From a checkpoint of a small transformer trained on Wikipedia: 11 heads of 64, rotary positions.
MLP neurons of a small language model. Each row is named by its layer, matrix (up: input weights) and neuron, and shows model dimensions 96-351. Each number is 500 + 25 x the weight over its row's rms, rounded and kept within 0 to 999. Numbers have three digits each.
Before each neuron's rows, "fires in" lists the words (lower case) most often at its 100 highest values on Wikipedia text that the model never trained on; "fires on" lists the tokens most often at its 100 highest values on Wikipedia text that the model never trained on.

fires in: "as", "to", "him", "he", "out", "york"
fires on: " as", " to", " him", " he", " out"
L2.up616:532527504465486473492532529533498495482470506510492485518481512479474530506506543513490468522536500485469528521509499530497475485514493508503483498458475554528509521514473497500474519506512478528511497530498489539469509491492529501499494497483495490518496533506544466516513501505482492468519484532498501464502492537509469471526470508473515527540509472545465497486469502504498423548504456499495563455536456453571475502530510505526501471463511520529527508521567480527523471500488502503514495498505419519495493534530506481529486510493501495459511495530485489483490485443529480458476473510482491487535482505539528512527464450517488525526467502533501483504489495494497472557470501487523508498496491501512499510524508446515516508445551507500512551514465499466475533541473484

fires in: "to", "for", "is", "over"
fires on: " to", " for", "to", " over", " is", "c"
L3.up145:485484513471497490494533481513427546486477519506473574496483481509491486493463525462488469488503444486505518524491512503490468497463539448507535529493514507507496483488499503549489467568523516506505496505503464509520500510462517531509515520537496501517448497497523529472512459529511542524524537526527546484497498482531509488491499502523473494491519509462501532522506520502523509516506508476468501439522505492480441522477475482498523479543473471501456472477473506491479518528456480494480462533482502506508504520476455543499456477556529522498515532522491535490471494489465513463468484457537518476478544517502503499494501527475484471509465497475512495479498491466482493505514526479460451479472480481464505502484492524518502462530487505510506502482541476514513539491513540

fires in: "of", "it", "we", "s"
fires on: " of", " it", "'s", "We"
L3.up113:505494491489517480501530501501481462512452440460484472534496530409448487506422536454499500449486522528491510568501509555451521483503479561518532476530511512496474466528484479501518529509497484515501508490478535529497507521528499504521478505514522492529528498517500497496523492539501511461521516489489540515514522492506510503526531486516531483512503506519537523485494498496488511514515489527487466512498498478504454508465546541489523479502515524501516471465537456523514510506490466482540503511478465528479505515547497498530490492508487478485486509555516476480511452504516455512471461422548468511528456487502521459485471543498523478532510501501501454518468542515493489505497492520451503509470509484513467510461519512505510478524520517521459553534528513508497488486492442

fires in: "her", "of", "its", "their", "his", "s"
fires on: " her", " of", " its", " their", " his"
L3.up859:484499516463489500459520521497517489514485497487512491554499527513448527471511505546499494487513507500546496494472537489556460518502489499502454464534516454503485501472494490503553491484534497504492491546496555523542525507487526520547476538531527473492477535526496509527513507534493497505498498517446560484527489475488467476522526489543484480490540497500506544526494512520532497491448506510499532484509513500487507561515523493521477545495505528516491538472479515531508507502500477510445473546522543468512548523527516483508473515497520486473469493490485446479508430465516496469511472515500459481521490486457486439518515531496518447511524525533507512525510518513517506502501497501543477503511520500513534502473512511481491507493497478499508533486495484494499479480569504

fires in: "after", "to", "following", "while", "despite"
fires on: " to", " after", " After", "Following", "After"
L3.up1165:532507511518517522518500537517470481513498500488484505520501511503491482536527492488515508528527457496487494524541491524504479515542448472514483472496525499517520499487554526489492490488494515525492497497515480526471479504501478513521472484508553492529494476506500510506512503545532499469510462489515526502493491454514500473520515488547546495495489462533515539477476510527499482491485492504510493522559447450463473474485502523504519511543500494501491561476505494493524488526470486476501485478491501522521511489562499453479452525521569523520475517555501470521497511440519495524516488486534526529531518445515559449505513536506493507496542538468489480503492498504503522469474477492510522491512483477440466478559486475503505519493513477513522524498504486469511521529450533

fires in: "up", "out", "is", "two", "down"
fires on: " up", " out", " is", " down", " two"
L3.up615:500493516505489459501505464475533484491504488479502525513519475488491477470480538534507472508471509485552514479502520506505489482469468523538504494536497506515503496482539485512504481471470489478499509489482468563519491488507516482489494524524494497503502521545487497515530517497507484505492512468500527504538540540510485485527506504551510510487492451521490472464477522478462494510484504457544492495501483532523479496500501507484521527508443529489499505482488488493471486518496551496499517502546452502520517521491469495494513555476489510457506481507499482438506431504511442489491474504488495505487496504454473478501473538487481465520491472498458466510571489491488466451486472466492488452474494489490469501496534484532498498525513527469505522507492475489488518508551510

fires in: "a", "or", "in", "at", "an"
fires on: " a", " or", " in", " at", " an"
L3.up262:523507524499530489473484507467476487506485482498504454486531531482510516505481477481511498512543496510521510514523508482508457523497465480504506525495515492492477469489517496476505493521471536455450489543486479494533498478522511489502474451501450560525530491498501502533484478458489496484513484514480543489480529490495515501537494507546528489499513508524553499486499500443494501512526511504482531514509473512521472464470532497498508554533517478481490495479495427465455459503520453513493522519495483447517511525526504502514496494544492485509506494525460529502506491493505484509493501493495490448489533514535456500499444510540487478475515509546485463509486506484504473509502494437521503516459472512519521517491538474505474507522542474472483520488493501489511492503456491

fires in: "to", "have", "they", "as", "known"
fires on: " to", " have", " they", " as", " known"
L3.up686:457492493463510484520492514481491463508409515480507481503539532506467470537522489479483476452555491460458489483512523528468462467533448542469496486496511516508481520503490507483493480499476466537490493502542476470517481490498474484506578526524486507502503485543525548522549508523528511504496526497473492472557470483506535529546504479474533481481480483496528537500510534518460438504526501493507489510475484526524476510508557524548498474487486497486523512487515511468507484453495497488516512520484507515529452511507483521522471518489543482490529511499525484487510464448489502514478539480526533547498506511544472529479487507483496535457462496470497518563460470432494482475480490474521480509468457479468516498518490495456528452515513521500496491513478482456466523475478480

fires in: "with", "from", "of", "17", "to"
fires on: " with", " from", " of", "7", "9", " to"
L2.up1119:478518502486480524548474539493486504542496522478493488489487488442497506523465523493537516469495474495455490505475523505488510505508474554502481527482501444485496466492543463517453475496499522481510524466487486517538459487472500508516492513516511510547484522520523464511524490466481463476518522503512477537523501501507492514473493540469483468536490500491481542531503532497503463515482486518485477518526462486544491553503506508491500475525517499506512485480526507508503483516502498481478440503545529509548502472444469514479497494536489495471504536504516494511523459456518526499479528454525502508517528493559553512490519496503498494460517501508464527518519508521467524500485524465456460519470488539486472504521528491519474470475500492515486508503500494477496510468467522

fires in: "one", "each", "every", "up", "an"
fires on: " one", " every", " each", "an", " up"
L3.up379:518505491487481506490532499478491537554468478508498531487541483495436483460509547476512524513496478539512467506444515536496478458484540487538480494530522448519501460449509502483502513535489504483487484467517520484510516513463512513512488487530502503518501482537494513475522469523496478547514477545445502555483504500498473457504520471497513543523457513542507528499589493481518487480481538534536516493500521474498489493482474470435543473501518523514517482490492515504498526548547541493525480509478489533519503488469500477488506489543503480482508518480482516483509487495518510503512464502479487558523491502539529544510478510448487485500539510465490472478464510490477505529504502521493466486504539516490463473486477504481497521505509464494478530494519471479502473474508519

fires in: "to", "name", "from", "into", "time"
fires on: " to", " name", " from", " into", " time"
L3.up869:505499561444519510497534430540490477506495544516511511507495514531460503493503504489501486449584484488482502471508545515505498510469471492485472502469508539536503503485500467536503489503438494514507470496495459504542487462514493488494528517499517531488524516500511444499525464500514480577544481484480482479558516507574475485515482526482519499534471460503507502485495500543504473475492494504503514476504532555540459501480479499533497501533509521529505455512548513512474513485478525499489532496546497479488541464473503485506479479508502480471472465502511499483479506439520508504481500511480463496547447510471492541494486479499457498460493480494510505495551458516443530469522517474517473483502505504521496521532549490449493500455516499492487472522511497517468586522528507

fires in: "0"
fires on: "0"
L3.up146:536497526497478470535546464508481522500545494534456479527500517471494547521480482567511509489499528551527479538533483446522478485505513507503487474493493494491473510488541521545515510542451499499477483495483471504530546477503531449521473531532490469500501532505504477508513490467486522521498515542488507496476433491559488479475529476466523475531499522484457505526510558529516485552488541464511504524544526493476449482468504537497506511500510522476491510489527531485517524472476445488465526469524522497475490520499523459488498488510529475491468503503512499514496465467493525510521513484494482487515536474495538482481479504531530515507514484476475435519507477507539508471517546513500511478521514535516484485508497483507480459517572502501463492537503477512526508512503494

fires in: "had", "s", "of", "used", "would"
fires on: " had", "'s", " of"
L3.up725:485516511517472486538505477489482513511480484543493480526569521471502493485524494454468533536544500485505484454519513493468476508557519501507469476518567533467510487466464472507507443524539522510507535502506449505524542480517503519532436533512470523526494496525489525528508495506517536503562491477482518472497484491460464487525547496483487503531486508529498508527526498473507503498514522494492548441490465460507490516492521475549480491484499439518511454489472474521467519523502525483518493485488505468455452513497505496500488519509553481470533522503453467503484462475509478440488478465548494477490491455490504520482491541470532522495515511527521504524482520529501495502482517496509496499495471508520513519494524491541507493481511451523511528479518486516477532502508463

fires in: "10", "100", "11", "02"
fires on: "0", "1"
L2.up1078:534493489502450494513498490511483482495494450456464536523456557515488547447509541479506482489510529502523511489493506520507492439492514494472510502463520507483485484477477514520479497543510491514482492481497516494550546539497505502529518548530535506499452529490470469518507476525502525512515540502509498471506491517536489533504505465478491507520504461522464485515519525521497492484443489502475516494487481537488491499441511483477497487496502495501496494473566481488470547510464493448489539504486479502499502486521488477529542547473525518501523476504523523504513512502511474490487493531512533536479494483474479463508444481527526490489506492495499516527492467495531519464497536511476501547540519495548482504540510512491491501500469528468476480516466536511530516478480513

fires in: "of", "party", "s", "national"
fires on: " of", "'s", " party", " National"
L2.up1057:479511502499508472473471495537480482501497486526486452531508490539448482479450519463505510482530462499532491500470523551506472489501495482480479488532512500514517502514536487539487499507474496508483462544500469513483530527547458500476456546488474519536490474518512565523491468548497460453505468529504483501478516507534477498540478499514519511520533496478463539488487519514499459526513533489458517490530478540520448496491557499536519495519524528473487479493515482492478523509537472517475502506521477509510506548490523461512502472494525529485470449537503498544520515494499492500492466471511526479510524533527521468522486528498526474466510507480441502513504526497509528473508570510474503498487515477489526526494493499475448486497477473521519495502543490478529497487488547

fires in: "of", "may", "august", "april", "january", "by"
fires on: " of", " May", " August", " April", " January", " By"
L3.up959:513561492463502502524478530536472470515490480519494498494526527504517490551527536510526441511510493487512510486434459476505504524503493494480505528569534483491500517489496539489490486485483500489497468477487461490526523476485453536503527479471493424533511445530539554515495467475492493485560514552489527531463499503506487515512506507488471504525493463488490520481515512499495460515508475510494542535505497547497504454470500474556530515466509464501540492515511545521494508538508514468503490461475492505475518497484477516504483502478486492488497470515507503510514489476455512477523507518477559504473486470510572510492449528497452500495511490546445507501488492497481472510508537465479509530549521528507499524509521527532523527508521529509502507469522548507497481515445512

fires in: "a", "for", "an", "fit", "about", "vitthal"
fires on: " a", " for", " an", " Vit", "it", " about"
L3.up456:523465474539523549517532483480465488488523485520513499497518465486491515521470526472490495491510512478489493507506521487495510501527521527527477512493528535544510517479509497519538490471505513503436513497503512501495517503521483514458493514507473478496465484529514544528494491499542476457494495481478493489538504496501514458519498512553507545512513507524559510532500522518506489528562482456513532450444497479541505492477437479524510467480491524465494488493527471480536498498472500473508489471500463489507501522512530436549521466477484493489498502492480530505491509433491501477499551486547443494501533518490503509506524479459518518489508485495489463497463479555499499534504492517520528508494425509536510514502542491542494517500503519492459577514500490489480532464480528

fires in: "january", "february", "september", "july", "century", "october"
fires on: " January", " February", " September", " July", " century"
L2.up400:465501520514474543462512525470456478522509491507501516547536491501487494516470529487526514478485527517501514569460511523495478514475521531538495496524502482504520483501478496495506473497530488502521507488502492536510517505527500514489472517530515511517526512522519517515467470514484458507521485501476497498497462512497471513500489503518517490546465477560526498475506503504481486501514480492502494482522530552466470492503537528500521502512473522518506514516542490484512484478525508464521522552505524482531471464469452468445542487487466469457517547495539527459516517529505489512541438525499493501536505492531486511495472523490492562461521527508470481534495493439535449525498466494487471501515476531519544454503498481472461525473532526475432519522493458518516526457475553

fires in: "to", "from", "bef"
fires on: " to", " from", " be"
L2.up313:478527497505491486493497479540489508528485483506525497511500471496472527506462478475509480455520539471511508539485504522501493471479506491532522503498510469534475517488531487527530534498518536502492463499492511501512510499540478512533510522527520480557498513521487502491502488544516517515484475532505524496477517484485498459499516471503521514492532450492514487558529512529546498497491511472512495535475532496475478517505471500527480500484482537517488517486536495489551478483474484520509495499507508495490518493519493492552475499525532512482472530565506535500503491499471482495472445495587512562531473500516504482476455530454510470517541464497498529481484502505581466500503484447520511502492473522496522508513486491401475516529535502522475556494512487438478496496510526

fires in: "august", "september", "april", "december", "march", "february"
fires on: " August", " September", " April", " December", " March", " February"
L2.up924:503481479493508471441520463504493485483512466522490502492502511493502543473483521498505485480530481476548494470512491514483486459521536495521484506473489467511499456499564492487484464497486470494455510487490484497518529523507467516503488486493532509510495496526486517512506515546522496532546502511487495509473479531492480495545453449503517509518493462496483495512465573553526473544443517498490560494482548488495453482521507535541512479487529514485474511478530481479468523481484515487492500473468517547489494494499497486486498513472509531486512491518513510506462490471494508519500499494522554481498494516542516453495481499499532499512466477497488506539526484460548484472504500488485496456503496458497528507573484507500492532508448526506548542476488441449494484456463492